python train.py --n_layer=11 --d_model=160 --n_head=5 --n_kv_head=5 --head_dim=32 --d_mlp=640 --vocab_size=2904 --activation="swiglu" --norm="rmsnorm" --norm_place="pre" --norm_eps=1e-05 --positions="rope" --rope_base=10000.0 --rope_fraction=1.0 --qk_norm=false --attn_scale=0.177 --bias="all" --tie_embeddings=false --parallel_block=false --init="uniform" --init_std_qkv=0.051 --init_std_o=0.0633 --init_std_up=0.073 --init_std_down=0.073 --optimizer="muon_hyperball" --lr=0.00549 --beta1=0.95 --weight_decay=0.0 --lr_head=0.00828 --grad_clip=2.0 --warmup_steps=200 --schedule="wsd" --decay_fraction=1.0 --decay_shape="linear" --final_lr_fraction=0.1 --batch_tokens=[16384, 32768, 49152] --seq_len=384 --doc_mask=true --train_tokens=211400000 --steps=6556 --dataset="wikipedia_en"
MLP neurons of a small language model. Each row is named by its layer, matrix (gate and up: input weights; down: output weights) and neuron, and shows model dimensions 48-111. Each number is 128 + 32 x the weight over its row's rms, rounded and kept within 0 to 255. A neuron's up and down rows have the sign that makes its largest values positive.
After each neuron's rows, "fires after" lists the tokens most often just before its 100 highest values on Wikipedia text that the model never trained on. A number after a token or word is its count.

L4.gate365 [159 150 153 147  70 122 150 156 117  62 150 168 134 126 180 144  63 155 117 135 134 144 112 107 179 152  90 151  95 145 179 148  94 140 129  68 146 146 124 135 143 181 125 143 146  93  77 152 191  74 104 113 193 130 175 153  94 100 192 102 125 174 141 143]
L4.up365 [175 122 143 152 150 134 119 123  82  76 132 147  62 180 160 140  71 166 142 162 152 110 126 143 127 141 125  96  88 133 162 123 137 171 129 173 118 141 110 168  83 105  48 141 155 105  98  83 126 176 131  87 137 122 146 146  92 166 205 151 155 175 101 129]
L4.down365 [192  80  99 127 145 187  80 210  95 183 142 157 113 124 149 112 116 145 126 117 149 105 141 124 103 171 118 133 134 108 159 139 136 107 141 148  61 152  74  84 106 142  93  84 105 112  96 101 153 141 150 100 136  94 136 121 124 145 127 124  34 162 148 104]
fires after: "\n\n" 66, " B" 4

L5.gate316 [115 159 105 104 178 147 146  75 136 116 149 142 177 177 144 148  90 161  98 107 111  64 121 176 161  75 153 104 153  80 129 114  91  76  80 148 217 155 131 131 103 137 108 105 159 156 104 125  99 186  67 113 105 136 189 135  87  80 129  72  70 109 156  17]
L5.up316 [150 116 107 135 106 118 154 115 169 143  94  72 170 113 156  91  89 152 149 209  86 118  92 155 173  92 127 179 124 167 141 131 171 164 135 155  92 151  83 127 108 127 112 144  97 137 142 154 157  67 123 120 142 121 124  97 129 134 125 101 169 113 143  96]
L5.down316 [109 125  57 191  83 136 124 112 125 153 144  99 131  90 112  73 154 149  68 156 140 103 153  94 123 152 180  86 131 143  84 149  93 123 129 115  94 164 156  94 127 162  82 147 159 103  86 166 114 117 168 169 198 108 154 121  86 108 108 138 190 162 111 110]
fires after: "le" 15, "re" 14, "'" 9, "r" 8, " fre" 7, " re" 6

L5.gate155 [ 95  67 101 121  68 114 135 115 101 167 125 149 112 104 118 195 165  86  56 148  83 118 155 106  94  50 191 170 168 133  65  99 129 105 141 114 134 138 230 113 126 166  70 100 151  87 105 164 129 168 124 158 145 149 152 156 134 135 113  69 148 107 147  99]
L5.up155 [100  95  81 127 124 148  92 132 107 178 203 119 113 123 128 120 127 144 118 143 176  70  91  94 185  91 138 108 114 131 112  64 150  82  99 143  88 135 158 144 102 118 137 151 102  93  76 105 142 117  74  92 131 151 137 129 136  85 127 155 135 162 200 147]
L5.down155 [ 97 125 116 145  76 150 124 103 196  84  92 113 109 146 120 104 163  88 103 186  91  85 166 147 137 114 194 209 166 144 104 121 166 194 108 106 137 124 114 155  91 155 137  60  98  70 128  96 119 121 184 147 158 119 102 163  94  84 130 116 103 132 128  89]
fires after: " P" 18, " p" 12, " comp" 8, "-" 8, "P" 7, "ing" 5

L3.gate55 [144 155 132 141 150 170  80 170 141 135 111 143 111  87  94 122 159 128 113 105 112 136 155 159 120 117 158 119 151  91 138 154 133 162 119 144 167  97 119 174 145 163  96 142 106  92 103 169 135 111 110 136 132 144 145 102  93 122 140 131 138 134 152 134]
L3.up55 [160 113 122 124  79 154  82  86 163 122 112 126 114 125 121 139  97 153  64 136 125 159 107 180 118 118 170 127 143 126 135 156 150 168 128 146 208 120 100 129 153 165 101 188 129 136  58 211 106  72 136 100  87 117 127  60  84 116 121  68  83 153 128 147]
L3.down55 [175 112 148 160 111 110 117  75  59 158 168  70 160  80 101 129 178  89 134 146  91 143 128 185 139  74 131 123 170 148 217 128 182 131 101 136 160 137 102 148 117 181 176 186 142 105 125 121  60 103 137 104 166 168  79 140 111  60 113 127 103 131 106  77]
fires after: "r" 14, " cl" 13, " de" 12, " Br" 10, " en" 7, " v" 6

L2.gate378 [ 89 108 130 128 124 115 103 180  88 108 119 124 166 173 151 110 156 100  83 106  45  55 160 147 138 100  88 199 153 121 156 119 153 102 104  91 113 126  92 140 118 194 123  97 139 142 118  93 162 152 119 150 118 136 134 185  93  91 113 157 117 159 121 150]
L2.up378 [111 174  60 128 165 143  89 165 142  88 132 166 134  71  93 118 115 139 130 142  90  42 131 146  73  97 169 182 121 150 127 147  99 127 161 129 114 131 154  88 166 104  91 146 114  89 140 105  87 119  49 123 119 187 168 112 118 143  99  77 171 101 126 126]
L2.down378 [142  84 187 109 156 123 147 137  90  87 118 132 122 128 152 104  97  54 165 128 170  71  85 119 133 120 198 178 149 101 113 102 157 179  98 152  95 174 145 115  94 115 150  63 127 136 109 160 126 144 125 137  81 144 150 190  99  70 104 124  83 121 173 167]
fires after: " N" 21, "%" 14, " f" 9, " j" 7, " p" 7, " P" 7

L4.gate326 [ 85  95  72 171 128 138 147 127 110 140 194  83 140 132 134 118 176 114 139  92 150 102 114 105 104 168 120 168 123 136 115 134 156  98 124 111 124 140 110 157  47 121 128 109 165  95 131 152 118 101  79  96 118  91 171 117 126 110  81 140 136 139 153 119]
L4.up326 [133 134 108  93 121  72 126 209  83 152 165 168 175 160  98 110  71 140 102 109 119 127 146 101 161 104 157 187 190 145 121 229 171 100  79 181  94 157  77 146 139 131 157 166 125 131 131 159 113 176 121  64 145 113  82 137 114 103 157 137 149 154 131 157]
L4.down326 [138 124 106 147  76 127 180 108 111 113 189 173 110  64 122 145 147 152 105 124  98 127 172 110 130  73 173 104  78 153  96 140 139 102  93 116 130  91  67 175 169 120 141 158 106 120 134 144 134 146 171  98 116 113 101 122  81 124  93 133 100 147 172  95]
fires after: " P" 26, " F" 16, "F" 12, " f" 9, " p" 8, " A" 7

L4.gate468 [ 97  80 143  75 135 138 115 109  90 121 141 130 138 119 162 179 120 126  68 114 165 114 163 123 180 131 146  99 167  80 170 119 178 219 144 102 103 112 167 121 165 139 134 165 112 140  88 151 144 121  85 125 185 164  84 160 131 143 132 158 135 134 158 199]
L4.up468 [ 18 126 168  86 108  86 133 149 153 118  74 153 145  61 143 101 152 154 157 108 118 107 141 123 120 160  51 139 135 163 119 116 107 150 132 160 157 197 130  99  87 131 142 134 126  81 169 127  83 122 215  76 135 115 135 185 170 120 105 109 161 113 169 114]
L4.down468 [ 63  95  97 114 106  66  93 145 205 108  72 144 142  80 175 101 178 138 106 147  90 103 106 111 102 129 105 191 119 156 105 135  78 127 112 180 136 172  88  99  69  99 130  89 130  92 188 141  93 110 241  88 121 142 175 160 140 133 131  99 157 103 155  93]
fires after: " |" 36, " c" 11, "ch" 8, " C" 5, " resp" 5, "ibr" 4

L5.gate565 [150 106 181 130 114 178 123 123  59 186 140 116 109 147 109 104 113 131 117  54  82 174 146  97 180 157 147 119 164 100 101 163 103 151 105 114 152 129 140 172 189 109 139 157 157  72  99  86 103 145 152 163 132 121  78 117 109 123 164  94 113 110 134  77]
L5.up565 [165  84 176 152 108 139  79 129  52 128 107 182 155 117 170 121 114 131  69 122 115  97 200 119 140 114  84 158 155 148 109 108 245 100 125 151 117 136  92 145  84 116 120 144 161 112 102 146  76 164 139  85  82 147 143  97 126 115 145 141 155 125 148  58]
L5.down565 [140 123 115 138 174 143 133 118 100 190 131 121 167 141 175 115  55 118 173 137 132 227 183 126 142  75  91 131 177 163 140  87 126  55 183  95 144 161 131 110 178 179 122 142 150  77 108 120 141 131 102 127 119 140 142 125 169 135 106 143  93 136 140 107]
fires after: "ra" 20, "m" 9, "r" 8, " s" 8, "o" 7, " m" 6

L5.gate557 [147 145  83 138 156  84 162 160  84 148 129 127  85 102  94 149 129 183  69  96 131  82 115 171 159 132 180 177 156 125 139 121 156 129 137  97 125  99 104 111 146 116 144 124  84 116 154 177 171 115 122 109  90 134 125 177  82 130 239 138 183 181 103 119]
L5.up557 [130  70 115 179 134  99 143 137 150 186 120  81 126 109  93 115 187 181 106 104 149 152 109 178 154 133 152  91 149 109 110 157  91 115 111 123 125  71 116 105 128 155 143  89 112 138  69 145  90 144 136 119 109  93 116  75 121 119 179  79 147 105 110  99]
L5.down557 [159 100 135 161 107 130 109 128 174 142 124  89 145 136 132 141 113 143 124 106 134  96  93 179  96  62 146 119 102  84 135  95 130  95  71 147 157 115  85 131 121 189 162 131 116 114 120  96 131  98  78  64  91 118  75 150  56 139 127 162 181 165 103 131]
fires after: "\n\n" 31, "u" 9, "os" 6, " |" 6, " e" 6, "\n" 4

L3.gate226 [151 134 156 165 166  73 148 166  68 146 124 141 149  86 113  96 101 125 144  86  87 197 154 153 116 194  95 139  98  99 135 154 159 156 179 110 136 122  93  48  94 129 134 145 157  63 154  93 128 110 107 180 134 166 183 108  95  96  82 118 136 148 110 107]
L3.up226 [160 116 124  86 172 167 144 154  93 115  85 137 134 117  91 181  99 164 156  95 110 102  90 194  72 166  77 129 117 153  89 142 133 151 127 104  53 192  36  62 121 105 105 186 175  88 117 118 151  76 161 130 117 139 137  58 104 123 149 118 125  91 132 120]
L3.down226 [151 106 117  87 107  95 158 157  63 116  88  50 125 133 101 144  78 138 128  85 129 119 112  86 154 128  68  79 116 144 113 166 129 127  87 161  54 145  50 186 144  96 123  70  69 151 154  95 175 120 124  92 127 114  68  75  55 114 145 175 110 117 144  82]
fires after: " T" 23, "t" 10, " t" 10, " com" 8, " B" 8

L3.gate172 [123 128 109 182 159 144  65 150 126 137 159  63 157  54 103 157 121 177 125 136 102 131 122  89 182 120 107 111 151 138 160 141 165 119 145  98 109 170 149 122 142 109 146 126 114 129  67 140  42 109 160 107 157  99 135 131 195 101  55 106 103 110 107 135]
L3.up172 [131  93 176 132 136 141  84 108 187  98 108  90 134 125 138 122 116  40 122 127  90  92 152 202 195 181 173 180 131 155  97 134 114 135 104 171 138 193 163  82  67 161 137 121 112  71 109 108 126 180 135 167  89 187  96 132 173 156 140 175 175 123  91 137]
L3.down172 [111  93 127 154 130 156 129 138 240  86 137 111 100  80 160 127  95 142 148 157 134 122 144 131 128 130  58 144 155 158  73 153 119 119  74 166 153  98 102 124 159 161 123  97 181 126 138  65 168 129 115 132 112 129 109 171 109 161 115 107 155 148 162 119]
fires after: " p" 20, " P" 20, "p" 8, "uz" 7, " sup" 5, " Pe" 5

L2.gate221 [117 129 150 164 173 133 142 133 102 202 169 141  99  85  79 102  80 140  93 129  66 128 186 133 103 128 124 105 124  91 126 155 146 101  88  86  93 149 109 159 156 149  80 149 143  11 157 101 154 147 120 118 107 116 108 130 143 196 135 119 124 153 138 160]
L2.up221 [175 131 166 142  96 124 124 130  84  83 116  79 134 141 121 130 140 126 120 157 167  83 177 105  84 119 150 115 137 112  72 113  76 124 161 147 146  87 140 138 100 117 123 119 118 153 120 153 138 120 124 157 146 116 133 147 151 134 124  64 123 112 174 121]
L2.down221 [108  93 123  95  81 121 124 169 162 151 123 125 138  94 137 141 138  87 152 152  83 147 115 145 121 114 156 174 179 161 149 106  89 111  98 143 133 140 120  95 160 157 131 162 140 143 168 105  93  86 105 163 118 101  82  77 127  67 130 116 111 104 149 174]
fires after: " A" 27, " R" 23, "A" 6, " T" 5

L4.gate437 [155 109 162 164 122 132 190  86 117 145 107 154 112 103 133 159  88  99 124 126  84 168 169 166 119 107 106  96 125 132 119  74 139  94 131 116 159 134 150 177 149 109 137 148 155 103 196 101  97 115  96  79 150 180 126 118 108 128  99 129 138  83 119  78]
L4.up437 [163 113 146 138  77 132 198 143 146  97 151 185 158 129 128  86 148  85 199 123  91 138  86  92 138 133 144 159 197 208  70  93 130 180 134 142 101 125  51 139  89  90 167 151 149 155 151  78 109 153 104  90 197  99 101 131 225 172 128 137 105 137 118 136]
L4.down437 [138 119 131  82 117  91  84  97 131 107 163 170 127 109  97 111 155  88 172 128 111 130 128 109 110 124 162 122 133  94 130 131  90 106  73 128 121 174 107 107  98 134 101  60 125 106 127 170  92 120 126 166 174 130 110 192  86 190 125 146  65 145 148 182]
fires after: " G" 17, " S" 16, " A" 10, "A" 9, "eb" 4, " Sh" 4

L2.gate70 [ 79 109  15  94  78 106 134 146 126 105 108 125 135  99 142 177 176  77  75 154 119 102 103 131 156 103 170 109 179  86 142 142  99 151 148 151 175 128 126 160 134 147 134 148  94 173 149 102 105 100 142 105 153  46 191 130 105 135 116  75 130 178 131 161]
L2.up70 [112 149  82  73 184 110 138 180 110 100 114 131 165 106 114 171 138  80 173  85 158 122 152  74  94 123 101 117 161 143  83 159 197 100 143 149 121 111 149 142 186 124 173 168 123 100 120 156 145 161 114 144 131  90  65 123 120  74  93 126 139 193 105 118]
L2.down70 [129  67 118 188 146 138 134 167  78 157  98 160 113  88 143 101 134 178 140 133 122 138 117 157 162 142 159 180 113 129 139 153 131 180 133  99 166 132 164 107 149  95 124 149 142 120 134 170 112 162 111 115  98 116 134 100 107 158 170 133  61  56 191 152]
fires after: " f" 15, " F" 12, "W" 12, " e" 8, " a" 6, "o" 6

L5.gate98 [144 128 101 108 116 134 138 164 148 168 127 189 129 127 175 137  97 116 143 155 134  88 165 122 155 117  91 193 169 139 182 134 160 149 124 100 133 134 144 161 143 162 158 100  66  82 154 104 174 149  93 108 140 116 103 181 151  80 136 113 101 129 183 122]
L5.up98 [104 112 138  76  96 111  98 120 112 113 103  62 110 160 176 119 102 110 165 125 127 119 191 163 119 159  61  96 103 129 135 164  85 154 113  96 174  73 124 143 157 114 105 110 115 120 144  92 154 141 117  49  64  83 112 122 191  96 120 108 164 144 145 140]
L5.down98 [136 100 126  81 130 179  97 192 204 105 111 110 126 151 130 132 145  76 146 136 128  97  99 142 162 126 109  83 159 144 198 136 121 139 108  71 142  70  97 145 174 114 113  87 115 112 153 122 164  80  93  75 117 104 123 162 163 150 102 100 159 157 126 132]
fires after: "\n\n" 93